config.toml
norm = "layernorm"
norm_eps = 1e-05
init_std_o = 0.00783
decay_shape = "sqrt"
final_lr_fraction = 0.0
steps = 7349
MLP neurons of a small language model. Each row is named by its layer, matrix (down: output weights) and neuron, and shows model dimensions 0-127. Each number is 128 + 24 x the weight over its row's rms, rounded and kept within 0 to 255. Numbers have three digits each.
A block is one neuron, or neurons of one layer that tend to fire together. After each block is what it responds to, as a language model described it from the Wikipedia text at the highest values.

L4.down88:151140155126101123126047114153150110132136101148174125120125098138076105118116074125096139169118131125103155118139127135150140104123138137071102147107124119130124164122122090142081119148133115137111169097197119106125143145124148117111121131161099141122147119105132112104154152127176139104127123189144114131152150145098133107108071207084143098131114122065123143126128127102138149165130
L4.down94:129104140116107110102110130112086176132152128169107099123089148100131087180197130068144107122133142101125125119084174166126160123105147137118084160134136102115097125147134102106126097127183139134112095110087148153173146116169127098125117138141116165112134168149096183089120163133154114132108104121148150124108144123147119133111139141155124093118099149154092148091178129132143151117136
L4.down348:147101118151096167098058108153117095118119139115158091120144132125136113164149090165127181091105137100124086146100138146107112158115131133126160130147148135135140159146133145118133148105144164122110161158146154130137119125087128113102103138104115098119134141136103094067094101101143138117078092168116137166127135137151163123107120109108103144140173125106098124112103125109177125137144
L4.down484:111134115083100135128112121116143170086092114135128152128110123130067128116116144135141098143096152166124145142110104121112138129162123167137141172099140112133114103148165135150115102144135102107103137120123100147177110168092115142117134114161119139159146078136101152121126140123120129115094110111142145101138182154081141114089141249171114174130129118128113118117120089116144123128115
L4.down583:114146134145121128105147125116077138133151149122129117102078111084137115135120131141110117127093170099102163164117128127137139152126188138122129139115124159137087110100197147157108088138156164105141114139126121156093158113098096179144095068128118131131147086164154140098127117131174103124119130086114138084142140141126108136150150153171094126119143118140118121126119123132151175128142
L4.down708:132109102112103124126070115133118161158118120159121107087105132142169146162125147113138142074149143140094123108096189112128165103143149161146119126127095114117110138128160093152127131133106054144134109138106147145135148133141108138131095130192131131105167118153127138121104124133152126114139118075110138141123131133144163107133123138122128125083120097137117123124164106170071150127128
L4.down823:139095097093099146106017154125105141133126124156127129128122150106091137108132122150120167163114116121170117110110140098130096143127132117156147140131074155120148140170162119128124114144121105129138115157101182145192113134094153115130124149130133142127120083088151097106138118098149106094129142160137106116179172105156143091113139156098126129169190095128132115113131124111125105113150
L4.down948:141142097131122158130035087141129129122124112130137112116108099148123137148135146140135110107077154148110140110170118112134122191106121099130155149134161083151104111124141115136131150191134086136127108153151127170099121108118120182109141114164098147129118159153118134111114174096130098143134145145167146090162151109106141098119124211155091139155107124115169130072162128131167118122142
Description: Word-start fragments

L4.down146:108114150085132125123126142098085111114094117126132125115133198115159122129124160134152096160134132090150151105169106126125109167119082148143159192154151131139117067148108116146139162139131104154102121121117164145143128146127166182095150114113160192065150169169133158135113140084100107137093125134139104098122079113115134095121145134153112139167147079128155154158125122155132102156136
L4.down266:119143136118131128176126128132119174107152176137080147128148135160173116087103158108113117121155120125132146072118109123180117152114125142116135118105101100143168102098118158110178138105123118143111116113100114128095073109115095152140165117127127160122114101147121103134131083126127135109115174125131158136109157066169150173146132139109127116119136130146114116131123108086129110127143
L4.down571:161147115161109091143088122149101160103126193144123155112103145129186132159124124123139148128163100122111094110076121140131140124131105131153109159131090121154115127142140123139139102167115151164148109117118151123144157125102165121129133135115149134104115118110117160142136125111096127110119130074117097130122118115128139132156128119120138157099096126140124195104113094140151187149119
L4.down603:155128179131106108115154150104156149103092129130128110161110121140127166094109144081139159160102138139139099126141142127133134120095123161139201138145137107138127161117132147120099112132101116153144124098136142128079132122084148132105120099077110105133128117093165152134067129141254127131081116111145100104154135149126137137105116146070151112100119125141132118110094128141137146135134
L4.down754:150129140122159120096104125156137170118101153103120081134102135109149128181139168123119135133098194122110092137125115132164117167117136147110153111086129090142132138158118131105151120138133139126124117096106147124087169071133120161119092125127108133080108117115088131110133125126208113141097123128120120063149136121147135129133181177106157165137152090140131101150127089107152130098137
L4.down768:136143107138121099142139137150109141151113152108076147120114117150181128085117122117160153114161144148095131106163131137170120155100097100147131185151108129138142086076109139144127117133165130090133100126117156132097141127150120171151125082127153143093137159163126099144119132131147110096117136097122170121120180102123099126146099074094119182155164099134108169079157106101135106119139
L4.down860:136173121116164099138113128127127104125041101166151135159081116121152110148106129145127165086162145113178135132137071128157171143108103156143172159126115112118136135109138172107113134150098137146176149140097140084077168083116090114138154115109117121106115098139160142116123122093207100136090131141137140058119127151138129132175159130118117116118135114144094117161131083143098152090149
L4.down924:133127113141138150118133132117101101131123110139170148127100102123150122095154122107107151098122088140111123097106154140139117139152151115172141176153117165138159138196148107106139146159123072124129089152128127154156160098121147158126103103121132140116115119151117129138155126134239125104134089127149135109140107112167126111147133122083139119082129085122163100137153075095134138130135
Description: Table header cells

L3.down992:112095135140129156112125099124063099129185159125144143091085160142146087191112142090123110125157130108138150139135163112116158117130122138141103154107106141161124158128125113169117150106128113110172086120113098136126139107130128120113120102153092140130148166143099108173149118164140148073132139106124097136108108182121206123110126112112127130120158135138111137098162102146137120131126
Description: Head nouns of noun phrases

L5.down12:091086143163128147171124101137095113118151105134131108122122157123177161102125144124096132108155085123143113123125112108144159118127119116173152143151190179118155120102091162138105146084157119117152143146120116128053125139109157124138158135136135120074144172114109144168132118068138136134106122160140073103103085120161153109176129121134127110138117117102167112118127136153117099133114
L5.down137:104136141162134134137138131134139117103113123130147141145137110100177109113129150078123099150153144141137104108146138172122157128140128121187129135161160157141109090084134134124125160115075082154179171114111103125076153113149125126134129115132109164097122155162100201123112119081138113157101137126105129112119134138150134117155166101125128148142123114180150130156129139092136119179095
L5.down200:120111153152116114130101150122099111140124152171151126101107174141135148071099131082158102137078124092129114107141142124157096115137094135106087149133097121097165114139087157076135132159107100134141132128094111128149128115138137096083119130153107132101184133110153186098162155134098135114116123103126156161113084162126115169078146088131138116123121127147144129134130156141145158109121
L5.down293:131131112146146114115082111149145103088129074134149140142130117113179121185135127104129130093145085150106139117129151168137155118131156146161118119121122133124162126134135081109150144117083121142171120072136102110099115099146120121133145114107135137138103155149104152170141117125129137125128110139134106123132113137142092078130171067126128138123133163171144136128153140117131107140133
L5.down480:117096117144111149096115142123126129159089162143154154165117149118135148093110157130101140135147124124160111157153135130131143110133132125174140153138148152113110098148083152086080099139117102091156148175139099124078163169145088148125120112101139123083107126157124146118133106110162120138090134107122176148130139117185075092126110084181102119144116125079147089126119136132157140146146
L5.down720:131073122102159105097129115140150109120145135147113114113124137090164124095104116103125147115150129143064085131099147125137124090107156107179105138139119098093132099158102114138148157087138103133119073143114155154164158108087141112150106135094137105129138140136133119155136155107183126124102166132125142127112137128115130123141133111112113094144118116130132147120123162091190146093101
L5.down874:102103184077105114111139142157128088146109108120157107110124111151170126111109134074114085123128124062105109184129144078159153112165149142140128171136130153119147178127114147079132110104131108117163089096134135131163130138111117114155128139143172124122150111108123115120165129100095140186122099132115104105052118174110148125096151126130154094136126142138124135130163137104150115139111
L5.down898:152097123127095109083139153120103091110129103137165116102118166102162161101101100123120101089105150153162178138138141138145085121148103110154117160137158117166103162150134187103124119145151114170137168156106144162117144111138090149138115137151127142073118157085140174131136145110143165130133162087126148141118129140073123163088122104117129098148124120180109131137122143099180140066140
Description: Mid-code number/letter fragments

L5.down227:127106109181122118124120150093113145151150144086115099126086142099142130097164126128119135168146131111124117144117158138121135119140117123136115165151112133079109122130146098095109130129122177138183147132135103161143123117144110081132105129155126127115140174153085121113119127107109128116124156133062151055168117107201108125148148120146116124136138156082148158125167160122113100120143
L5.down284:101116079142135098131138123102171117120139128120165126148150101132157142067092089081119093122126125133133135150127159161155173113139155163125158105152113164146175153111122136135107114126182174128156091131137111139191126099107129160143142149082129145112125148120114084102149123132075127150135135111119145123172140124139087148116150105121139141140144075108121110160128135128156106146156
L5.down567:151099133130126131113114139120135148155141125113105159133124174100146112093129120144128117139147130126067140139151125107153143101118123137079102153133141128116117126140127170141090149134123111112145119125111137144112144109127118106156159114111181094152133121135161128092161169145098113121136105074130119149122126190105136095100136130154112117104083095082109125150091078152159141164140
L5.down640:094197128083106118104122155091159135124122116139138157153094127106127172091106116147136133122143128156126140140171126154103124112123130081096175153139182153146127142135133177109120137126140128096123100145137140145084137105111093141164122155113161135141113073126103092170093140124082146148129111142176119142162098166109112153119134092165155130128127122134159114158149068090121115133126
L5.down745:151164117134125128160096115119138133135145158161135133121113158117146155167149157134157102132138136118135158129073109099138091161167142128090140130150121162089172095147141118103127151174125099152107129144107086157120082107112162153082102153144102131114126136139157181132120122104064135140128127145118129126114105137145108101125145119115141132142107110081126113107132075166161102115165
L5.down963:118177135096090104101174129088143136153115143116150155098141136131122122115133137150162112144140120136135154160084136132123123113164119106129114178175115105097153132174131128124122113159125153134104131130139121085186155178107160087126164126140164108143124109126107139134074105113090108133112150147139151141133125097078089096153117147176090125112126119105175142157116133109119161130139
L5.down1012:122126147124133092117175087119141102148123104106111131123149157124140060126139097133149095195110183171082155150139113095151102163118088128132131191097091130151135110140091120165142095147109085109094139134143101096203124127157109135128131156118123161122139114177129130121129115118073110142129118137125145129145154138122113110098090115132132101153111143138154149088121191137126116130158
L5.down1013:092119115177119126129132145130119121139111093111105122148115143138107162123185118119130123172101167134146156120119167119134153106161072161157188135114106105105153108142075137155176138135087097129112191104116087093141142119084127176096115118093070109111146174164118139113106142126134147174155111108149158096108110127125124128094145166125156125142126108104114124140103113128115137103154
Description: Table header-row pipes

L5.down429:117121112129127136131128111105113147147161126130139090139126165109114178184109133133138118092124133129146110102113097146170119143141128148126117154087123099100129106172104101128127120123136122133157120134138127104136182129125171120106157131132117128136130126125167127110162102086114107114106128168123100193127119122171147143159108061167142178105122124134106074095111121135128120110146
L5.down451:123123108131126128126124134133115099146151133129144066111099132147149132132117133141108162120101156142184147135127164137107101123105152105103153136152146096119110132075115128167150080148140131127137111122114124110170130123103110081102154130150123145141112118142096159112091169108099150091134092139141100134103128138144149105158099115175150072095110097138110153131105169173097097104183
L5.down506:134166107097112098151179100136159113159098113119127148175134143112129113124095120123163105146100141185106146113149123180157144106142136143143156153092116143115088082114101132148114124109137124127091137140098137106140116139134101131146109141127087135129151130130115138107141118104093110122130126133129148148157088123110109136162099086167114179148140093136126104153149134152194132130172
L5.down626:137113122126130140117136118091102163137125142159121125093131146135155099142110117146100178137125132120129099081154109147146118128125106115110135135119097110125099092124125138138187118156104142184130143178149133103083120077086143171123123131124119115086152138130147142123093168110103133091133166121108124096151162139113111125186111082129131161165112103099124134083081125120145150116129
L5.down709:155133100167154130139126148154123125123096132136149135113102134151157114120112147134133126114128179120144144127153154096131129119106097153140139115128155130117120075096133161074123106160097102156150119159109154125067112115101135113113144125132099120087128098135122101130107133116106121112131129115130110130141129140106139133181107141108107107170127107137119124126157081158140122083123
L5.down759:133129165171128128115145109161140136142131121108121095066165149141134124153150122105086091114111106131122090153116118201160129120124119177139118115100094077088191110154070082124157113110130104121106150147115130107124119166129153134101083098089101123156149121115147194125152153174149161150117147130163120167148108145103125124135133116117121175115153168126133106132133142100124101149139
L5.down775:081172168130099135125105118108140101121167135104153120074147144128096136085142161111109132143104115094080151146129108143115130120142138184123145116119145116074123085134130132148143088102068095108138133116157123119160131125137171146124142110115139117170157155105132116129139161106075130167144149092114126167130147135116131139136165175168146132133161125100110101144104176110134119157100
L5.down848:112150136073139137085146160094145156117112114135140160133123147143120176137087123153120114136148113141133131155200127133154133141089107089138138154123119176149103107145157130102135135093127155116103103111157141146135112134106081104170113116180120152123121100116099125153092117126107119127163105156152128168156141140080108134116098121153095120143168100108106111130130121087130105139127
Description: Verb-introducing function words

L4.down22:145112116163090123091141140119111104150144156118110115135128110103098146130138151116147115143121135126113143166127116131145138155120106170161127158130164163115087122147144123117103139109113094113142141140134135129049127129123112162149133168097175105099082148113161149102123104084175118107081112128132139139139108180121173123154148110098119149138137068180140139097147160112169130138076
L4.down87:144132122130131081121144074106084153111103133133083139095111157109149143145147168121145127116149131103134111134117159142126105159142136115106148129169112199149061100125119136135138109130124165087151119135080140142081140140116142168142135135114133147091094114116179167144114108107072127116099128107124129083112128135130139155163136142129113100161131093189123130133172118164109129147131
L4.down98:110158100100120124146149122137077081149128154144147073120148149075078115113117153176125146184134134131108138123109123138095145146138088145133143146168133181117153078150150100128113138133110144102116133135095164136087130116149157152178193157130126147098125153146152126124144123149109110120128083140137140107169116111127155086171184162122086160116140085125145110139140117144120158123115
L4.down120:162132139175135150122119124148141136099152123157151128140120146103083121137137127128130126127150108120110115095126134106153108124130124158126120127137132156139109161145137192148102130117132125135153127130115138095114121128105169114108113116096134121117111092122155158117120112152211071132103142127141106139109130128093128145105119118068160110121163131158135107203114119162133139113100
L4.down335:129116094142160120161160099176121060138120143121137144124141103082165117136148123112129110084146139128115120130108097125119112109125096135131155124116165132122170110098119141099108135104122105090166189095126133091096157108149121130121156152114135098112113127137164116161115129114183128155101134130138103145141137155127164127112122085145134135145134100102141144112129163138126085140157
L4.down854:118138132138110126108138125108095116116110120132122121122128148127145153110145166132170133119092111120114124144109117130143127140140128176152146129140116143109106137101138160127096086153117133134140116148083130131111166116112125155118103103146169164089128128156136143123167156094192073138104178067156109077111190122127122131217145148150135142131116102104159092095136082128117132109119
L4.down874:165103091153133129146123125122164132089127132165128115139098145099151145085154192165198105099109165130116135134119086088114113152108156139137144124147152116124106142123124143102117140113128093146139146150117145113046152106104145116103113124100136104116106076113142092131121108141188159120087127135140152113150117146134169127153166117120099147140142110166150120126098125125172115100122
L4.down944:154135118139108107164205125127157130117141120109114128157177093112168129140129129104111124096138107119102113117131130117107143120151095134095146116160159180127094106116136119101148121140104116121161153119133133090119109148140123146131101152096109132117065134096138136126038123115116109166104121092134119120097146171101154131100117091096152130141150153171143145143156148146134115134108
Description: Acronym final letters

L3.down122:126127094158148134118025123139098121134132145145124124148141146134085124118144102149142135135091137131121164112167121065120138133123122138087159115150095154102134098127134119153158115158100102184127149105161149143096148183125116151146146088122120139092134145103096167131138162113063147090124137141126127166125123136122166096107150167151142107144097142106156134119107155131162146105126
Description: Year pieces and "the"

L5.down45:124135079104071140123080131121126100147165135088169114148097100126102139121145109144168158142124156167183130138120160152096097128112132154093116145109135149107153109162138117158136129125134151096111144149126138115188082138094107112168092107161162103148073124114137159093117161128090126141122127130148122127130150113105198123109131166140087104188165101101116085159115144105162141097113
L5.down76:136135122140135089117163158116167162168109097132105118119168182141132080150123128115127116146119171101130122126109117103141110119103134145124136191114137101162107164140147103115133119146133124116129115110151148093134146089145130171100112115139165100114126159106119167090123167121099092117092101121096120126134142133118143172096097068156141125147143126143128092140122205157152103112117
L5.down468:156134111067139115148095169125144076124105130127182151119070137103133112083162141153122118129070133178118132128133108119129139107116164133163142139128164128139110113154141148122115114106076107149170133128107177128176158124129173181101141141156174107126115112149147126114130116105125111118102163127145091117130119141098153164100121106142126120166147082139157129130082140166141149092128
L5.down580:125169155144161157134156106136179169122124161144144157139119110151101135163132149107157131112130115124117129098068111145121167126134141146139117104139118129136141134117141116165105102112064112145148133093084154146119110113141130155094107133160141118157108151104120147139137112166149084102088160088131081125131117121132084120130114140118127135125140165117128119124113113089135122111126
L5.down681:144099140128135184161081136152119159139114059115146117116126119137100079123081172153111120112087115124137136122088133119099105129146147144121127125129086117116137108124141127112147100125124131161151137142116116103160093125130116136106126113120082146111172129137144123127138117142185143140121145117177081138129116097152162140118125203147088144150145172153077123139096130120160157118138
L5.down771:148124140133143134176124179080135118127066132153172134126110130136086108081142151123173138097143132151129117173127154134125123144121136129162122138133131095117074124106158119120102082094151147131113142160135145141107128116139140124145148117158106135091167128159114157124125139095147151086118108144107121105141133121142132123162169157155097164132155136168151109137095119139119132076142
L5.down830:140145145114089148157107110088176131146106114123121119172144170138120105121093103182151150185100129129114160148123141139111121136099101119113185131126100111152147135144154167132142105167114199169088120135123124147105078134133126111144149125147111085113119096108120138127079134129121140114122127140125108167182078128086139162097121158125145155119179165081136150123087162135154147114146
L5.down966:160162139157093137154107143137171140150086116156165094114131115129093056129088109148109153141111132137140156119119124142161133149140134172080152124140110096124181121138125153152169103201094163157103184151106126119141124137105124123071114115161115103129086138109153133107093142154171175151107097105144101147155089104127153120101109183144139114128145124079115116127089125107108149116142
Description: Compound noun first parts

L3.down638:094146140157155121129098131146117181120145128139120128122159148106132199096138133122115121121106153147179129115116123142111124169130097111153123110135103076107105127135132147128147106143128117117125141127123088119096112159070122104091140134108133113147118130129123152121117136109131180097146122084119116160124138113152139199097120158101146163129144149117142182139126144150090139147104
Description: Modals and infinitive to

L3.down732:179146165107076141107186139148092135125170104140110117143101144142119098132126114093103116164083133077139141085133145090139135139139085117166133137135119072099127173149144116123170162145104107114099130130121141122153096169146149123182201145149094163111118113155120158064109090133103155136122139106165134120130144148132108113105123136098169116126130112125113158141099105113133134155127
Description: Late table-header pipes

L4.down15:120121113101120127124158111101133109157078166133149084110106140139150145139127127160101104130138130111106119120167055149169127118134181129137165101107139143118103123119117158127116132127125088146156143104096146123052146133181149098146109126098152112129145147092139105093153108134170095131111109150083097087153109120115164127122126129060100122113115161137138104160135134124126172120130
L4.down83:121145141141119109119127152144160158189136144134124064117132136149185160117113144113127122157093129111107149129140121115151112147145141140134191134111117124112123102151141107155148182130110095125155101131140102107090172165128130134077122116119120139134117106124126145115152144104150153127127101131155115134161136141198127134121138120107126159101144120125104128121146149121128121173170
L4.down183:107128112133112137140110142121183145150153127144127140105153148109124166125122150132120079140117133124129182134155093117159117154157144146116139136114097138100189120160121098127141119120119108119145132111118102162124166106131117157128130142130105170149131093122152106122159152119138128136121098173130161157134093148125140099107132141151145076076122116142103108088149172098152100165129
L4.down399:143135122158134111088124109133091146156147163102164123124144143116143132151128148130120121145121120108134134146138122131132118173127140158122146124093178133107139086168099094158147130105111143128124150101124097108065150141150136142123134137120100110086154157109149112102146097106160162144127137141095110078091128103135118117129085121091103146124113129142099095126125154125079106134156
L4.down450:078084123174134128124102136145121155132178127099143112074132141075124173131154126119095149120138123117150139145098130173137153157117131143116087114122152124137120085129139099116110089176130128124159115091142107131085100113104104206091090111128132175147155086087166126145147163099153098140118137106144144108125133141155096103143156150110109124143132107164148156095134090127128117151067
L4.down469:105140171145116101118142117117175167109116118136075110132131129126146103152133130132149118116108108115122165129098142135130112180128126174134105137145114121129123057113126076139164123143147129151137122117153124089107139125121124167063133104090106137111099154148135160162141116094124132153124159109151143129149106159136061090163179175143139143126105136112137100096197123162105091126127
L4.down688:118159150103100142103106127082131066100163159157133132144126131119143103137135130154139098108068127153094133078112113175089124096097129129137140118108130165105121118119095119128132103149166141137106120085114107105116135108140126125147139151123123133115114147169109109125109140133207119110137172128123114129140129131110137097121128158147142141114131126123115155167113136096109113131119
L4.down995:145111136118151090122112155121125148161114154113163122106145142088126183063140153142084111132136124124122140105135085167108143131108146148135126123125128141122144096137140101126118087107127155125080134115134101139102082100099150149098095105139131212149117151129143106141139174127145131122089132126099146126150114113097134115152133184121104114122137168138122128108137187114147142176146
Description: Pre-verb modals and to

L3.down293:124138135117155139118082126144123107095122183164137112099138118117203095136167169103134119123106139100090135092123131165085161144146108136101098114151141137135155123140102108123109154106134088148117128121115129131089117141145120122090102127151158152154115140142109166129123188119075120143103123133148131147098129128113098149151136198144123109120115143073115171089149097122129144131148
Description: Word starts and section openers

L5.down15:111151133137127170124003093128127098153155120131120079140113134153165129134138119127146141108125132148129143136128114137104111093115138122090160115146127133121105108129129123144109112119158080159156139097150145122168154147156137148131137089143127145120090119092155139110122163099131122181117140130116077110135137105105142119157124195063092126147113100145158111120132094159148098123138
L5.down280:136104139123150136152105166165172160117160130104136101125131117139171118103091173128120129139127120138108145137110162111159114116114118122125131127121095102144092104150150134130125114111117113127119100121143115170135112162127100136121113127147099128144120136141132139085086154141120139121104163152157151130167115153105134125133099255116120155166144109162131115140123159138149176096147
L5.down437:162170136143132112148120135132158136137110082134124106138092138094117108126129151139116150088157120139142108153131121107127097136113081123142123123123119167122146122093100147153110122156121100141079169117105109100145092103107157064120115070078136128154065178149120108097140113136162114123099117144146142124145112114139092169155158143128144130139141127148156137136123087120151150134131
L5.down447:096153122107158137102130134146114136102143130151128111129068114105155118132144171115154134111150134130162157157122141128164112127103082094162144114145137170143137126071100135117128127129128129120074121116095158126160115134077120138132142116158142141124132153158135151122122141096180121117151114126110082127104142158133159102135096192101143102153112144157101109135157115156166088129117
L5.down538:097133158112157105129124115153120117125114135146141121107114124162122117083143131148100131123107116106129144090178117073167114107133124100076125169138135137112137065106106131126103108123118065140178091111206137149163172119144161119119141131113127121170152126121141158155121158090127100080103116156099157097145142123159137132148134171152132098114079127124129048160132161110134120126150
L5.down595:129064133136098108138066110107114137123118107125134160154108176119175117155146108146131157113116160113135121103141143139139104160115113104144122155108117155131120120157122183081119153137136105145142165132108106117070152122130136129127141125146144140121137162093091126155111116147118146142139115115132156141122155111118159120136157100102133122158145103139181114163151107104125110096140
L5.down748:136131164107116131137141112180102134125120126091089118073145128146129145156152146139127141101166132118131134117120159111102111129129129131099157138130091100131075113119131124144152142156125094138130111088115091056185101120149096115143142092075132131163120127145114127148164180105113102126110127129118140115072125149109116141136105165120119107137090131146098105114117143130155117122152
L5.down975:126115126152128119138061118150145176135174111099096121127148149121117111103132127137106143158114114150125115152147128137107094126144090126119141125144099121110105126120140097156107122110131137152159127109153151177112159138139129142111153142116095166121088128111121140118105170143108119116167112102075150115103144101118127169147121180133125145143130124126142123108146145139133109117133
Description: Word-initial prefix fragments